From a checkpoint of a small transformer trained on Wikipedia.
Size: 12 layers, width 256, 2 heads of 128 (1 for keys and values), MLP 1024 quick GELU, vocabulary 8192, 12.9M parameters.
Architecture: no biases in attention or MLP, untied embeddings.
Training: a variant of Adam for these matrices, 259M tokens, 7905 steps.
MLP neurons of a small language model. Each row is named by its layer, matrix (up: input weights; down: output weights) and neuron, and shows model dimensions 64-159. Each number is 200 + 40 x the weight over its row's rms, rounded and kept within 0 to 999.
Before each neuron's rows, "fires before" lists the tokens most often just after its 100 highest values on Wikipedia text that the model never trained on; "fires on" lists the tokens most often at its 100 highest values on Wikipedia text that the model never trained on.

fires before: " |", "\n", ",", " is", " –", " ="
fires on: ")", "ur", "und"
L8.up976,196,182,249,207,219,141,223,206,209,219,170,225,211,169,201,248,198,229,145,159,180,109,236,206,216,228,195,239,213,211,203,174,210,221,161,239,201,126,202,204,113,155,209,184,95,198,218,231,86,169,160,198,167,259,237,201,216,222,214,158,218,219,181,256,194,163,152,207,194,167,180,157,190,213,207,216,228,187,230,252,175,197,128,161,191,198,177,243,178,212,239,251,216,236,178,176
L8.down976,231,175,205,237,162,237,180,257,165,210,201,173,144,196,197,151,208,203,203,191,229,200,222,128,129,198,192,212,184,227,228,242,229,176,178,182,148,224,191,194,185,230,286,184,263,252,153,194,183,236,180,215,163,190,199,204,220,264,214,242,172,215,214,225,196,123,209,264,163,210,157,178,198,265,163,188,242,168,116,215,256,134,211,243,180,177,215,188,205,91,203,170,191,209,202,167

fires before: "=", "\n", "\n\n"
fires on: "="
L2.up803,244,176,202,165,209,179,244,264,207,206,210,111,217,164,186,198,246,196,191,213,178,149,241,191,209,226,171,184,161,201,268,278,231,269,250,190,217,142,292,120,165,227,201,166,174,237,183,197,161,240,143,211,122,144,226,182,115,198,145,293,246,164,236,141,167,204,185,194,189,194,219,203,245,149,185,227,263,196,262,192,163,202,282,254,180,147,301,254,184,166,147,249,221,199,158,135
L2.down803,259,198,211,156,205,184,246,207,180,243,209,174,205,205,159,235,226,232,150,186,152,168,254,167,173,183,198,187,112,230,211,288,210,238,208,184,201,167,238,243,173,183,171,268,190,274,176,234,174,232,179,220,141,153,191,179,145,175,139,193,192,180,262,202,205,262,172,252,254,158,259,208,205,194,231,234,132,151,228,161,201,233,186,250,222,96,178,176,157,87,155,199,140,202,137,216

fires before: "s", " Angeles", "}", "t", "ll", "Or"
fires on: "'", " Los", "gg", " Ki", "ga", ","
L2.up954,212,230,123,184,212,161,200,164,174,154,166,161,185,191,161,243,234,201,148,202,266,208,214,175,127,217,264,125,218,202,194,160,190,203,226,175,197,252,242,197,200,197,246,188,117,216,186,147,275,178,229,96,205,152,170,222,155,208,203,191,177,167,242,187,185,122,172,209,303,159,220,262,252,144,210,222,197,188,223,189,233,200,201,209,164,192,205,208,207,160,240,220,217,218,195,131
L2.down954,210,192,305,216,229,209,163,193,188,249,223,238,217,199,258,137,194,223,240,218,190,171,247,155,221,230,185,278,211,200,187,231,245,183,221,246,151,162,213,229,188,185,226,213,256,170,206,222,130,232,219,205,180,240,169,173,246,183,151,210,221,195,199,235,193,258,244,145,133,230,202,130,161,232,181,211,216,192,246,228,150,188,232,204,249,200,198,228,166,235,157,205,193,206,216,176

fires before: " |", ".", "ug", ";", ":", "–"
fires on: " No", " 6", " Tel", " 2", " 4", " 1"
L5.up733,230,213,213,221,163,200,146,130,142,213,193,256,203,161,196,215,195,217,173,182,275,200,220,241,194,188,124,248,222,225,153,193,242,184,258,269,176,226,277,266,267,204,208,275,223,197,205,286,156,160,178,251,152,189,201,168,218,259,175,245,212,239,216,289,266,223,216,230,274,233,242,163,208,251,178,139,218,210,133,240,196,181,204,222,230,246,272,190,139,208,180,163,178,169,248,189
L5.down733,188,202,200,190,202,163,151,250,137,291,180,234,277,166,200,204,183,252,194,252,261,242,239,227,247,233,195,229,182,167,209,189,163,284,223,104,193,232,261,279,194,186,174,195,196,218,222,164,155,187,196,193,201,222,251,239,239,194,264,148,181,228,236,164,219,281,187,273,217,226,239,151,254,174,217,220,235,192,260,174,171,172,294,217,151,162,152,171,179,143,241,188,216,235,221,216

fires before: "s", "\n", " is", ",", "\n\n"
fires on: "'", ")"
L8.up984,198,199,192,220,167,199,197,290,182,187,217,245,138,164,148,218,163,281,211,170,254,192,204,246,213,211,214,190,230,213,177,198,195,203,252,198,141,317,180,271,175,173,187,230,125,203,136,127,166,189,234,174,175,140,258,340,223,197,258,182,174,194,223,166,211,164,217,195,208,226,203,197,187,175,199,214,195,206,205,221,177,169,278,210,230,69,200,199,204,222,180,160,148,214,209,210
L8.down984,185,200,146,237,151,170,151,188,193,186,144,194,173,183,200,164,256,201,197,157,188,263,188,201,98,191,188,130,190,207,201,228,228,217,203,172,205,314,127,173,152,203,223,258,268,192,245,219,240,213,253,180,214,196,251,203,243,167,196,135,209,232,152,179,242,61,195,179,143,273,161,150,133,196,196,178,217,215,198,179,184,200,187,195,164,201,161,194,161,157,248,194,233,193,275,235

fires before: "-", "|", "="
fires on: "\n", "\n\n"
L2.up991,56,187,227,294,175,42,182,272,201,183,215,218,150,194,167,191,139,241,150,169,185,176,172,202,187,218,258,169,155,194,169,206,189,204,196,236,219,206,230,227,228,196,199,205,254,182,217,215,243,157,230,189,167,123,181,186,259,249,221,238,224,220,182,191,135,152,195,168,289,132,144,231,190,217,314,203,198,171,196,207,272,222,193,216,222,166,149,213,178,150,210,213,255,156,154,173
L2.down991,200,212,201,161,248,305,173,193,202,230,200,231,221,175,177,204,239,185,206,201,198,226,209,214,232,240,193,201,222,220,237,217,257,216,183,156,190,211,211,162,206,209,202,201,215,244,198,203,148,273,213,190,214,247,190,203,173,160,210,211,180,151,183,181,220,244,202,93,114,184,238,222,195,175,151,163,160,201,198,179,172,178,200,231,187,194,204,197,201,361,196,208,159,190,181,175

fires before: "|", "}"
fires on: "  ", "}", "]", " often"
L8.up174,205,105,231,196,204,206,245,152,178,215,253,182,160,204,234,156,185,185,188,200,230,127,203,207,213,228,263,196,190,180,234,193,164,218,238,223,181,263,178,159,215,165,273,156,294,199,203,194,139,203,175,257,193,126,228,179,280,137,195,221,56,272,194,134,201,186,216,164,187,153,167,124,185,142,211,225,239,202,239,287,203,243,192,244,194,165,218,260,93,211,152,214,206,165,173,205
L8.down174,164,203,282,209,209,92,181,232,150,127,221,168,250,212,263,199,140,166,219,180,220,138,245,208,123,192,247,125,174,222,140,229,163,199,161,214,167,223,237,116,153,242,227,216,108,233,188,120,214,201,184,251,206,180,250,186,195,283,225,270,188,233,187,197,183,190,231,268,194,240,211,245,186,253,177,215,196,229,179,174,184,192,173,248,173,193,135,126,146,140,178,208,131,223,176,244

fires before: "s"
fires on: "'"
L4.up256,197,194,203,184,186,115,145,241,242,246,201,219,238,272,133,164,157,170,220,149,271,220,241,188,209,179,207,202,185,264,263,179,213,163,217,150,238,221,180,268,260,224,153,216,186,199,151,187,186,182,225,232,261,215,234,237,239,129,153,146,248,269,164,301,215,141,140,201,198,176,246,202,150,156,283,114,140,266,200,163,164,200,222,187,229,197,230,243,187,166,213,201,177,151,157,199
L4.down256,211,219,136,257,276,145,146,136,220,184,173,223,238,171,227,232,196,207,249,176,180,199,143,169,221,164,130,171,241,197,230,249,118,235,229,179,181,234,130,220,205,150,282,192,196,241,230,237,189,241,240,244,213,163,203,292,195,252,222,179,171,155,171,166,188,237,234,139,151,219,280,239,244,249,218,235,215,212,164,184,274,231,215,184,238,230,74,205,195,191,148,195,241,157,212,203

fires before: " |", "–", ".", ":"
fires on: " 6", " 4", " Ind"
L5.up707,203,219,195,201,148,234,168,230,245,147,246,285,222,169,191,271,269,119,211,150,194,132,225,139,199,257,163,205,174,226,262,215,153,206,177,227,217,153,224,150,283,177,211,199,228,190,173,162,276,189,202,208,261,233,185,153,205,223,157,217,221,188,212,258,265,210,181,232,245,158,207,128,223,212,294,162,174,260,196,184,211,154,257,122,240,136,224,131,193,199,203,173,181,211,217,248
L5.down707,182,149,180,211,219,178,281,272,193,300,178,236,222,220,173,227,194,178,257,252,229,187,168,199,193,245,191,240,146,102,271,257,245,217,160,228,212,214,235,233,186,248,105,215,251,213,179,229,190,128,205,205,274,226,228,196,277,209,255,224,179,186,161,130,165,181,180,192,186,209,178,225,205,197,155,232,184,247,279,173,221,177,224,210,192,163,144,206,220,261,276,225,223,152,202,197

fires before: "|", "  ", "-"
fires on: "  ", " al", "Ed", " att"
L7.up463,219,217,199,199,114,131,205,141,206,208,143,174,195,194,159,231,276,197,182,244,228,172,167,301,194,178,167,243,195,224,174,207,199,214,173,241,195,86,156,156,182,201,191,194,215,206,152,220,138,240,140,205,217,175,197,180,108,196,141,230,211,205,192,273,217,210,93,198,191,227,267,198,243,180,209,233,166,208,332,198,200,177,251,142,180,232,188,145,252,208,217,184,272,126,180,200
L7.down463,193,170,196,134,108,215,156,157,170,203,171,226,234,231,227,160,117,192,208,264,159,119,241,233,157,225,228,190,196,209,158,142,225,244,173,230,195,170,225,141,138,114,176,277,202,203,179,180,202,191,235,214,259,172,228,161,187,192,174,172,179,184,220,269,123,183,279,205,195,167,169,215,213,121,151,238,174,253,145,214,154,156,222,194,200,177,228,280,183,176,208,198,207,227,174,273

fires before: "=", "-", "|", "In"
fires on: "\n\n", "\n"
L2.up585,35,224,294,292,140,55,211,209,204,148,209,203,170,218,157,186,182,252,150,172,159,178,196,209,206,228,176,160,162,206,225,203,160,231,230,233,205,196,241,236,241,173,164,208,228,184,197,183,263,177,251,203,208,125,221,169,257,233,178,247,201,211,215,225,152,162,159,171,301,198,177,185,199,211,298,159,167,190,194,186,278,255,208,213,207,197,177,198,186,169,225,213,260,209,185,182
L2.down585,195,208,178,158,254,297,177,198,211,218,185,235,201,168,193,205,221,188,180,204,191,236,189,211,227,228,219,212,224,222,201,211,259,199,170,166,200,206,209,166,208,215,214,203,226,250,210,203,148,239,207,180,203,248,167,202,180,177,218,199,179,157,191,186,235,241,224,108,130,185,217,238,189,194,132,170,153,193,198,179,170,172,209,222,180,197,206,205,204,365,193,199,178,173,174,159

fires before: "|", "-", "="
fires on: "\n", "\n\n"
L2.up318,110,169,267,258,169,38,246,256,182,161,174,254,100,243,155,163,197,269,172,176,160,194,189,160,189,177,222,148,179,199,172,218,153,211,192,205,231,226,243,218,284,190,184,221,213,208,221,253,220,157,258,187,180,165,228,211,227,238,191,192,189,181,212,191,225,170,166,191,271,154,182,214,216,213,237,207,230,186,216,153,257,201,202,215,180,146,191,179,152,133,198,188,275,137,173,160
L2.down318,198,215,165,172,260,311,157,189,212,237,183,216,225,170,174,231,216,165,200,213,194,212,195,238,227,237,209,202,234,226,220,198,274,212,181,194,171,195,220,164,188,211,205,224,221,235,195,188,139,255,196,190,214,239,177,189,167,182,193,209,198,164,199,187,211,209,204,166,140,204,220,228,207,176,178,139,144,189,193,190,190,193,225,202,194,179,228,211,224,350,200,206,155,191,182,192

fires before: " |", ";", "–", ".", ":"
fires on: " 2", " 1", " 5", " 4", " 3"
L5.up891,204,208,210,186,237,220,161,214,225,169,194,163,213,205,218,152,168,210,151,262,208,152,255,153,196,182,193,162,228,175,225,182,227,159,233,226,174,237,263,236,235,201,254,187,219,199,204,203,226,234,138,199,253,230,199,136,201,233,209,155,210,306,243,254,159,160,171,197,198,182,199,201,219,279,189,271,246,236,164,224,219,150,274,218,238,212,236,232,200,197,196,201,191,156,249,142
L5.down891,209,156,159,249,195,134,211,300,138,209,145,196,249,166,175,216,260,218,234,219,198,119,212,161,219,195,194,137,286,129,222,269,183,162,193,159,104,133,211,218,175,199,188,258,205,183,231,231,194,154,229,150,163,215,173,164,213,204,274,141,76,185,126,186,145,264,229,203,181,303,148,198,229,230,256,228,222,186,240,219,173,194,154,188,181,195,175,259,160,228,228,149,234,200,191,200

fires before: "-", "=", "In", "|"
fires on: "\n\n", "\n", "."
L2.up490,102,183,261,252,205,42,249,250,210,179,223,218,88,189,214,152,194,214,182,140,251,188,198,202,202,199,225,229,155,173,211,151,154,211,207,266,194,183,216,210,224,162,170,179,217,184,202,219,244,156,222,211,158,125,211,169,208,250,179,272,221,286,217,171,178,174,210,177,302,265,168,228,135,190,289,203,233,157,190,156,258,251,212,196,195,161,201,203,192,137,242,215,212,169,204,233
L2.down490,157,216,182,179,227,316,167,185,192,219,196,233,226,181,167,232,201,209,189,212,160,228,196,225,228,235,197,200,212,244,213,238,259,216,172,140,213,211,210,187,211,210,222,213,209,228,197,185,146,255,208,179,205,261,171,195,178,187,221,197,178,131,216,197,224,207,183,130,95,164,244,225,226,196,163,167,127,207,184,178,168,184,200,242,192,187,214,210,214,361,171,195,186,181,186,183

fires before: "-", "=", "|", "In"
fires on: "\n", "\n\n"
L2.up400,63,164,297,307,204,86,244,227,196,149,191,250,134,220,177,137,200,252,170,170,155,168,179,209,262,214,203,179,153,200,176,210,128,202,179,199,222,207,194,216,257,210,146,193,176,144,162,188,214,194,265,241,157,149,222,198,179,222,204,224,230,216,230,213,188,227,171,194,250,195,189,186,146,206,302,246,188,158,218,217,263,229,172,196,215,199,172,169,158,161,229,223,209,158,202,169
L2.down400,187,227,171,145,242,294,165,190,187,223,191,230,222,176,171,243,209,181,169,205,194,227,178,223,204,229,212,208,213,218,208,206,268,207,152,169,203,211,216,176,198,220,200,219,213,254,203,198,163,247,200,176,197,247,165,185,204,189,200,203,196,165,220,175,208,210,198,141,133,197,219,256,223,188,162,146,162,184,171,165,190,190,210,204,203,179,206,215,226,349,166,203,169,183,189,173

fires before: "=", "\n", "\n\n", "The", "In"
fires on: "=", "\n\n"
L2.up486,231,182,204,178,210,193,247,273,236,228,226,147,199,162,209,248,226,225,200,241,144,216,225,209,177,243,232,191,170,195,181,216,245,200,238,204,212,149,223,148,202,222,176,130,175,211,138,155,202,239,197,241,136,196,241,173,153,190,158,272,267,174,248,100,179,225,161,231,103,168,213,165,237,211,272,232,242,262,206,163,160,256,194,252,158,159,283,255,140,163,140,209,214,234,170,129
L2.down486,308,194,149,97,209,192,255,188,163,254,222,184,173,209,193,163,226,200,157,163,171,212,249,184,150,141,247,202,156,195,156,225,225,242,166,166,165,199,170,229,141,208,177,280,180,279,223,162,224,168,200,266,167,175,199,211,194,171,186,250,230,217,169,183,222,370,230,261,244,182,246,184,194,246,191,215,155,150,233,145,168,264,198,188,195,114,168,163,185,323,186,212,177,188,134,142

fires before: "|"
fires on: "\n"
L2.up1003,221,169,164,178,239,176,224,226,221,204,226,201,161,214,238,176,257,202,250,198,158,208,243,187,187,219,211,115,126,259,222,255,213,232,221,230,167,175,174,170,171,233,137,165,225,207,148,185,246,200,209,179,166,189,307,199,129,180,172,247,183,214,259,204,201,172,204,236,282,157,226,239,192,164,236,249,229,241,254,219,135,181,287,238,206,206,254,198,130,86,213,195,272,190,179,150
L2.down1003,202,176,201,189,193,163,243,219,203,232,197,188,156,218,203,213,233,214,233,201,179,173,223,200,209,200,186,123,163,200,224,249,191,230,226,219,193,188,210,197,172,196,156,210,169,266,182,187,205,167,185,182,166,159,232,193,166,213,155,191,187,187,221,181,204,165,197,372,266,194,212,209,221,140,255,224,169,202,204,177,153,197,218,211,205,180,222,194,178,0,196,193,212,224,197,190

fires before: "|", " to", " and", " for"
fires on: "  ", " need"
L7.up756,215,153,268,186,294,201,193,155,253,216,195,231,209,236,194,238,184,214,281,126,157,132,231,204,181,176,209,182,218,254,271,268,179,221,178,263,236,198,143,199,197,221,242,182,161,211,216,175,224,235,180,243,199,245,149,286,209,144,196,161,258,189,225,144,212,238,222,207,236,207,271,215,192,239,171,179,156,261,174,203,261,264,225,230,173,185,170,250,180,212,191,216,199,135,142,159
L7.down756,218,118,210,207,154,174,210,156,260,220,170,244,184,222,190,176,250,138,132,214,182,185,93,150,204,191,227,235,181,262,137,226,218,193,161,212,273,204,195,174,188,140,189,192,183,201,265,210,211,133,215,286,250,209,138,176,241,165,150,148,225,184,279,199,161,194,162,258,189,203,285,229,164,170,226,239,253,94,211,279,154,134,220,221,234,189,225,259,222,120,196,161,192,256,255,210

fires before: " |", "–", ".", ";", ",", ":"
fires on: " 2", " 3", " 8", " 6", "M"
L5.up587,188,204,211,230,93,182,213,193,217,138,131,211,144,188,256,194,200,230,180,188,263,220,220,182,223,264,164,220,215,144,137,200,169,207,203,221,160,139,262,126,215,220,238,197,227,207,227,274,231,252,231,221,178,200,202,205,231,187,125,278,227,207,227,292,189,228,213,182,248,175,186,98,232,173,275,183,213,255,253,150,213,161,190,174,221,215,264,206,181,188,215,202,223,219,186,189
L5.down587,185,225,213,182,223,222,247,229,241,220,221,238,229,245,193,214,192,192,190,193,231,179,210,201,254,182,259,209,212,152,225,229,223,226,139,227,113,215,227,264,175,247,195,181,224,229,154,220,151,173,128,177,225,180,175,205,203,218,172,233,164,200,219,217,109,174,177,173,254,197,205,180,201,203,202,203,183,234,167,201,181,181,286,168,190,193,112,234,253,217,211,216,134,231,250,240

fires before: "|"
fires on: "  "
L7.up1,159,172,232,148,99,134,182,146,235,203,161,203,164,155,258,183,202,194,240,228,183,182,274,164,192,275,117,231,189,184,136,177,195,231,205,111,281,176,196,188,217,193,201,223,183,208,209,221,228,148,211,227,249,126,201,197,121,174,127,186,182,219,296,167,154,194,128,173,215,233,217,196,268,187,243,203,214,243,235,82,213,157,250,193,217,160,225,225,233,184,156,134,234,109,138,261
L7.down1,219,264,177,215,204,198,224,212,263,197,211,241,259,220,220,113,196,172,181,181,164,188,248,208,166,177,198,141,200,208,264,213,135,226,222,201,239,168,166,195,213,155,156,259,224,267,169,116,257,168,175,205,318,164,211,166,226,127,165,164,232,241,277,280,118,223,199,130,164,192,238,239,234,215,176,270,148,223,212,292,283,145,232,214,254,216,135,194,174,117,230,226,247,230,183,231

fires before: "-", "\n", " \"", "  "
fires on: "|"
L2.up191,242,130,200,181,220,222,267,233,236,288,295,187,201,174,235,216,264,223,202,197,157,247,292,215,168,211,202,200,164,253,206,273,238,226,259,182,150,189,210,180,184,239,258,141,157,211,86,174,215,270,184,259,197,199,255,178,106,152,187,291,227,157,188,139,224,230,155,200,191,222,254,185,221,183,254,200,267,223,243,220,141,235,241,251,134,124,269,220,159,212,190,227,193,241,149,162
L2.down191,313,154,191,176,174,221,212,207,182,240,243,181,214,192,206,213,222,243,215,168,160,203,291,204,180,197,174,271,195,231,168,261,216,234,210,180,203,188,200,229,170,199,221,257,192,254,188,177,200,271,186,220,193,199,203,192,143,185,174,196,207,204,196,217,202,412,180,204,237,214,259,165,199,196,222,236,171,203,215,203,193,224,182,243,185,107,163,169,208,415,184,216,154,232,210,204

fires before: "s", "t", "Or"
fires on: "'"
L5.up752,203,158,241,168,146,200,228,142,194,223,117,154,234,201,169,217,184,234,153,178,195,261,220,209,220,214,172,206,179,223,262,160,176,139,190,152,195,212,174,232,180,187,170,254,203,212,142,233,213,218,157,175,191,213,199,219,267,156,146,214,157,157,191,279,175,192,169,182,257,222,211,244,188,271,184,173,189,190,153,241,212,213,184,216,163,208,187,245,203,197,176,184,222,117,332,220
L5.down752,211,92,311,219,169,173,215,194,143,200,215,237,251,158,217,136,207,172,136,215,141,224,192,206,192,152,254,235,234,206,136,227,146,183,256,134,223,235,196,218,263,132,259,184,225,224,227,224,154,145,233,182,267,248,164,226,222,208,179,143,216,149,231,218,251,290,193,273,243,181,272,244,224,227,179,280,218,173,214,150,218,140,272,144,167,209,176,208,191,203,183,242,228,193,224,205

fires before: "|", ":"
fires on: "  "
L7.up442,205,172,254,193,145,183,227,188,227,141,256,211,157,149,272,208,189,210,238,241,322,224,217,169,218,232,141,176,220,237,196,134,216,227,217,242,245,148,225,246,202,193,196,165,196,156,236,292,253,179,223,244,201,161,241,223,254,267,214,202,194,209,273,208,143,138,120,165,238,165,183,169,181,202,230,268,206,181,160,122,197,115,179,221,217,243,224,207,151,160,232,195,147,224,191,167
L7.down442,225,247,180,182,164,151,247,202,285,187,219,217,241,168,185,186,242,155,190,222,177,239,200,206,185,240,205,196,166,220,192,134,205,221,212,173,210,241,246,167,259,177,178,168,233,202,116,187,199,140,116,160,201,175,157,219,156,199,223,182,227,183,280,204,161,140,187,162,176,194,244,148,180,186,202,233,194,79,186,218,284,194,203,205,216,213,169,179,212,203,149,190,239,161,141,207

fires before: " |", ",", ".", "–", ":"
fires on: " 1", " 2", " p", "cent"
L7.up367,204,234,185,189,150,209,180,245,240,188,172,186,151,202,210,197,199,96,183,197,144,230,181,244,203,254,157,125,177,192,136,194,201,147,242,199,120,215,169,239,225,198,216,210,277,229,250,263,219,174,215,195,240,249,256,196,231,241,169,209,186,203,189,188,127,136,180,214,212,204,173,140,199,232,180,251,213,188,252,187,230,138,153,218,191,189,224,187,130,208,187,143,146,246,188,203
L7.down367,204,227,219,238,200,234,217,235,227,161,179,198,235,201,166,150,175,200,207,226,207,179,162,187,144,235,259,198,226,221,190,258,186,238,209,171,136,228,219,198,230,199,160,161,233,191,222,207,236,246,198,111,229,192,206,188,151,203,182,240,246,176,230,153,169,173,207,220,235,108,150,190,170,179,239,195,212,158,161,268,216,219,266,165,229,176,137,156,170,128,242,210,174,159,189,244

fires before: " |", ",", ".", ";"
fires on: " 2", "R", " DF"
L5.up812,177,199,248,171,186,213,221,162,193,167,207,141,146,245,243,200,130,135,197,176,218,212,234,265,193,203,254,256,189,231,216,185,199,146,214,220,242,215,278,296,110,162,194,224,159,212,210,210,170,280,246,250,240,250,215,217,252,269,147,255,211,139,227,194,108,219,218,183,158,194,179,220,249,184,195,223,207,238,91,254,184,205,195,174,160,292,239,234,192,218,204,214,113,192,212,240
L5.down812,213,177,217,215,228,119,193,226,217,163,137,211,243,245,170,182,230,229,174,206,216,135,266,125,280,145,188,196,257,218,168,150,213,228,224,153,205,235,255,242,275,147,168,145,185,204,214,207,167,197,201,204,243,234,202,217,153,190,201,168,249,207,253,218,218,236,158,309,244,220,271,205,199,176,171,303,128,233,236,157,204,218,277,179,262,218,201,203,191,217,166,165,207,230,148,164

fires before: " |", ";"
fires on: " 0", "17", " right", " Conservative", " Member"
L5.up897,172,151,217,164,187,168,258,219,147,220,212,172,186,240,267,266,201,200,184,189,223,191,217,153,185,210,196,156,188,219,167,203,258,230,213,205,189,264,206,216,220,249,256,186,200,156,141,243,206,168,176,229,210,210,181,271,195,112,231,165,170,270,213,188,203,142,174,198,173,226,212,293,155,236,137,209,209,155,202,174,248,192,173,282,142,186,167,161,178,213,198,217,172,165,196,212
L5.down897,195,201,252,246,109,200,197,165,208,222,216,185,229,221,170,169,133,215,178,221,209,152,141,248,109,126,179,154,296,229,212,206,169,112,260,167,158,162,170,208,197,193,157,193,176,180,237,180,158,199,138,175,191,157,248,246,138,192,126,194,216,204,214,99,243,233,187,217,123,204,161,168,191,198,150,175,200,122,189,239,217,209,173,129,196,231,152,267,197,140,246,188,175,236,198,227

fires before: " |", "\n", "e", ",", " 100", "ry"
fires on: ")", " Per", " every", "aff", "da"
L8.up335,205,162,147,177,244,185,221,225,264,169,158,258,215,181,200,233,221,155,200,198,82,140,205,152,226,203,198,201,172,157,263,173,196,276,231,255,212,205,198,211,162,190,156,169,116,201,207,153,194,179,183,184,188,260,255,217,168,240,154,263,149,224,219,291,208,191,198,252,201,185,137,236,187,209,228,255,189,264,193,212,214,217,128,279,193,173,194,237,234,221,182,202,184,216,226,160
L8.down335,233,172,256,192,142,235,163,126,155,226,208,194,137,204,257,220,246,159,250,241,218,221,193,208,84,227,214,191,203,243,151,257,247,252,206,184,167,220,141,209,223,200,250,228,177,221,156,182,221,249,182,211,176,257,177,160,179,245,223,226,172,191,227,146,200,134,226,215,112,268,187,195,203,192,225,164,222,156,180,245,218,92,202,205,253,184,215,173,171,142,201,167,208,142,233,229

fires before: " |", ";", "."
fires on: " 0", " X", " 3"
L7.up826,253,180,190,160,47,203,188,239,230,157,134,222,137,201,199,218,203,110,165,248,280,188,167,219,170,175,143,164,208,200,196,188,234,227,205,238,203,160,262,104,278,199,191,219,259,180,246,112,265,207,173,167,185,160,228,123,202,172,200,207,205,224,253,197,152,197,218,180,206,316,193,180,160,175,151,161,162,178,243,210,183,204,190,189,201,194,134,75,201,186,173,178,191,160,173,225
L7.down826,184,161,192,220,135,182,192,127,165,190,201,167,171,162,226,206,196,245,255,298,180,142,212,172,178,184,177,192,276,221,207,101,159,188,157,225,201,167,187,132,199,215,245,180,119,170,215,163,285,208,121,128,178,142,227,214,139,164,193,252,200,212,221,230,238,183,243,261,190,145,170,228,236,225,189,232,123,174,80,166,196,208,188,206,231,190,276,202,198,201,215,218,220,222,193,279

fires before: "\n\n", "=", " 0"
fires on: " =", "\n\n", " †"
L2.up460,228,239,181,149,232,150,205,222,205,213,186,166,230,161,183,184,221,167,268,250,118,232,184,197,221,242,169,110,150,259,246,228,226,232,264,222,210,148,243,186,201,228,187,177,224,237,180,224,153,241,175,271,161,180,228,171,132,186,66,196,224,222,237,157,181,151,202,206,182,195,207,218,224,147,195,226,240,184,259,268,126,164,300,246,250,165,238,217,149,134,153,198,230,178,192,185
L2.down460,289,207,220,180,206,185,201,199,202,253,174,198,192,203,164,193,204,235,214,195,173,193,238,188,166,187,204,149,165,213,193,226,206,224,223,177,190,169,234,230,177,220,177,224,183,266,178,213,157,235,193,205,178,183,206,188,194,191,169,188,197,197,214,172,199,187,195,327,219,169,246,199,186,163,216,225,145,193,217,154,172,222,188,209,199,150,194,167,193,0,172,173,179,218,207,199